Part of a small language model's weights.
Size: width 192, vocabulary 8192.
MLP neurons of a small language model. Each row is named by its layer, matrix (gate and up: input weights; down: output weights) and neuron, and shows model dimensions 0-95. Each number is 500 + 25 x the weight over its row's rms, rounded and kept within 0 to 999. Numbers have three digits each. A neuron's up and down rows have the sign that makes its largest values positive.
After each neuron's rows, "fires in" lists the words (lower case) most often at its 100 highest values on Wikipedia text that the model never trained on; "fires on" lists the tokens most often at its 100 highest values on Wikipedia text that the model never trained on.

L2.gate311:499537483519485467471513511502481515487493483478496478550521491495507483502499446481507509465499488531495516501503519512498529463516478455519505504496458469526462517483493534504458485500470478521473522507503479510485479505504508443467492481546504488519577500509517493500512476498487499487
L2.up311:518533500508525467456488533524484502486497496514550487511494478493518477535486478465465511456542489527512484514546480488483547488507488511474503480510492532480483520526481561508515492477516485496479507451543492536462484512516454514523466479536512540506527522493474464502480488495463515539
L2.down311:494533507527512497476476510506492518508534453461508471519489470504511450489498461498526485486520528520489516515455491506471523516508503516497491524489476512461500515486535514502473528451516477494478482476491502493512481471506457529484481491535501487488506537461500495520549544457466483548
fires in: "award", "title", "position", "congress", "status", "assembly"
fires on: " Award", "com", " title", " position", " Congress", " Assembly"

L3.gate144:518474538493560493500511518475502524540515477500503489478477445472504519510504522441467476567494539494483488479515486514533457514501478511537473508488478505505532519511497517497519515521487493472526501520440481556529527514522491487468483509480519512512533507462478478517543515470503465478
L3.up144:442458482461479506517486501490514482507527491541466472503522487487500479496512478468492508509516550516549551532479529480481516492494482503498500488484549494494561477494516470502469506526499511540438472456493496490527544434495528503502501519519529472512505495498507473485496478465443512503
L3.down144:546489460497514472488519551501501476497484514522510492466514540546520518541477475439525479487506478526509534471471541456510514501519476505496521496491457509500485504505503473474460522505467517525485534473534484463481494503454506457474477469544489536521467528492510494527504474555516493529
fires in: "for", "best", "world", "outstanding", "trm"
fires on: " for", " Best", " World", " T", " Da", "а"

L2.gate167:483504552537478503512491505497516511472488525484493523497462476505514494519476522521479527468535474513486490488503528482513489479532511496485483491515499501519460547517517505511505496466450462504502527445507504510484503504486471473505547515496495457539495479523511476543490491483471454500
L2.up167:478533515564486550489515536522545537515489542485492539534490511516469497525488540511467504470508496539494477493482487512498472488526505527497541494475498476488460530540473496510530526488447479511550480435500506494505482499496491480503539488490513468487467443538534492469496530526477474470
L2.down167:500509505486488452478467501516472511475542474485551505499515488457499482504505474477523468504517485502538495533528476519488532500454502468493465482530478532517533480513526529492501526480518539536448529556484459458520522494514568515550475477531494532475532538470486543532501478476507519501
fires in: "or", "have", "has", "is"
fires on: " or", " have", " has", " is"

L2.gate217:524477496525511516512466495478477536511479487513479505482456446528512543508507542522475481484477485496497483575506523492515481488481492493463550530491479503530480502468482551509569530458475527529506556501477516555534506487501527519501465524518526485502496511534539499480480503513518524495
L2.up217:501495437543506528515527508460462467500445523519468493445506492483512489486486485502498457497478484510538512526486491532493502476486505548495501483474493490472499497535524451443473482492472506493489519520514505493501504496488484515515477491497476524493483492495510497461490470524501502510
L2.down217:534453459499465489489474488498453432481487515524508476447486516496501490471540495467472468495513517477460528492476509519515495517472471538471516494435448503437514523506485540494505526488518481497505457496485479482525495488478486498518498467502525474528480526517517483498491472560497497486
fires in: "south", "steve", "north", "mid", "lockesburg", "at"
fires on: " South", " Steve", " North", " Je", " mid"

L3.gate363:467526495491608516508513446510462500494486494495522504497492483523495490504474467506477491464480561543493513496531466500507529557467505508535521538506504525525520498497533507486464498465456513502507514532494485535488536518520498470532501501499488497526520472491502505514519483506490504472
L3.up363:510451482494523508485478505560530506498494483500537494539497535488530503491479483538477482502477494521522498469460556458493527502531494474484492470498476509484467500466548487464524523512500505477498479504510511560539465455461479483476498506511511503463486531517503484496515498459522489482
L3.down363:525545506546493544505485490523513475469493504545484479499501490500488535471509504549518481486465495483490540471496522480499507487550514528508528459493526494475503467505536477504507540469500506471489478487475458512483512504499487515478515505501456503509491537488503525474503491507503481517
fires in: "all", "both", "either", "following", "every", "such"
fires on: " all", " both", " All", " either", " every", " following"

L2.gate88:530453523545493533520488533518499503543498533522503495508529506503530460503500495486487542480474507486482469493487506518458539514466511468499460475542433488451536515506510486504569485504509516483509516494530530481494501506471485488506532513487512549485466471489500487485571488484578510448
L2.up88:489476524489508517505520536485515491560499535484511494484498443497520472501514513486488501514486486507531521520478491509517532497461524469474508482511473451458512474471536465530551493515505526458514530499508541485481495457501509525466528540458509533526475476453479492468525488518539491479
L2.down88:494523475452489486501481484460504542440499472486467486507488466474449474514503531511517499539503507461503493530518480433515477496541483523506523526487545519523470515503518493505461518479510455499476476519497426491491494484503524533516482504487482479471493547538530503513433496517500511556
fires in: "season", "game", "played", "games"
fires on: " season", " game", " played", " games", " player", " play"

L3.gate258:562553533496493501481506506482543516495488520477509468466476517509466486453512497505473493506466538485507482544511487513507494489536465499502472516552545500526494487564544502481457494483497515508491502520514481500511510477537516500525474485510519490438506492448496497513531510539527536508
L3.up258:506542527502467484482479476490532519520502498528475477492483476533488519488491501511493489532488510507546538494529526513492471532507471520481465511530512511541505525515495553486433458485455509515486507538512499507499509473497475467516460497499514516508532487448531477484522518478506522531
L3.down258:537499510447499506487491510498484533477489497471522531554507503506521492500463504514494447484487489529471516525493514494504517489540484498468532487530512482532517508467505486485509569533475438491499474506463507502506546493514448488478502549508482494491466468501527470512520518541503515514
fires in: "up", "out", "over", "as", "part"
fires on: " up", " out", " Up", " over", " down", " as"

L2.gate211:530489542564514489493486508520514518518492515505489490480503504501495439498511500492481462514486518493470506531483572487510516521506506506519498498500474518491489476528487543556507469525492507547470513503514531507445502502487507523531492519446468469505507503498453522563497528510479467486
L2.up211:543489521566512522541512518485474497538471479470501472467505492504488500499528517499486485525486505490468501514474510495492515485480500531459478500501479529461498477483438500530443489532494490532548509499510514492456485489514473554512493487500498499506486500470455485539520491511548488559
L2.down211:512482504542503478504502459499518480519519489496492451467510518511480469496503496517471442544483488444470493489485559442533543484491506497490545504474510513477486493459498547523511491508470488528483497523514532560471490499521481530551518498460469482519500506496442502475498518498525454504
fires in: "his", "its", "my", "their"
fires on: " his", " its", " Her", " my"

L2.gate91:467519484512500497484516496506493463445514532468544492483512491510551483498501544464448475513526483496468467473467494496468534498475515483480480492478483514491488479521472488494527494500463478493506480476491468460499495458491524466482474529481482521496527474541523530470503489508493502468
L2.up91:473471509520509511484477460516506517444484510515526478517484482528515527506510481476516479526530498482540477522472481518511467478505526568551496505513432495556441505513496513507485481494506515496495525464449481465489514516458508456487445497474492485494489476506486509515514465500484543462
L2.down91:540501433544498514525457476510511509493526517457515481491489483481528478530519561514511475479543504471512520510473486451515496516496470512519508484506508519490494466512494510490486529487505532455482486505477485518512526517552484500537512473525506484474490485497517549525497528474473497461
fires in: "has", "have", "are", "had"
fires on: " has", " have", " are", " had"

L3.gate266:494496478500527492462533513544539547495510457459490491530477496510486524507528483515552519537528464522520517522456526466509503515483484484506514490517479515504462488508466504507523510550485541485479523495538494493525462512505489495485442493544524518528500502529506505521489552508505461471
L3.up266:502490510495488484469497512552533525500494507535495483522539505515465525494517486518517500513513457491484517502508473536465501516533497461502461507467523481469493482525457521450525505491469483462497531528553489517520517532522477481498462522470520515520542480495511536498511492502450514491
L3.down266:515530533496524554559527534498470469511484485499521483471478524492532499528437516504514476560490538483465512474508522490539504566453489498519462516479470472461520462545489497485523500532541494506495463450478519501463500474463513516552527506487450491477493544497485486491470521494522489501
fires in: "united", "former", "us", "france"
fires on: " United", " former", "United", "AR"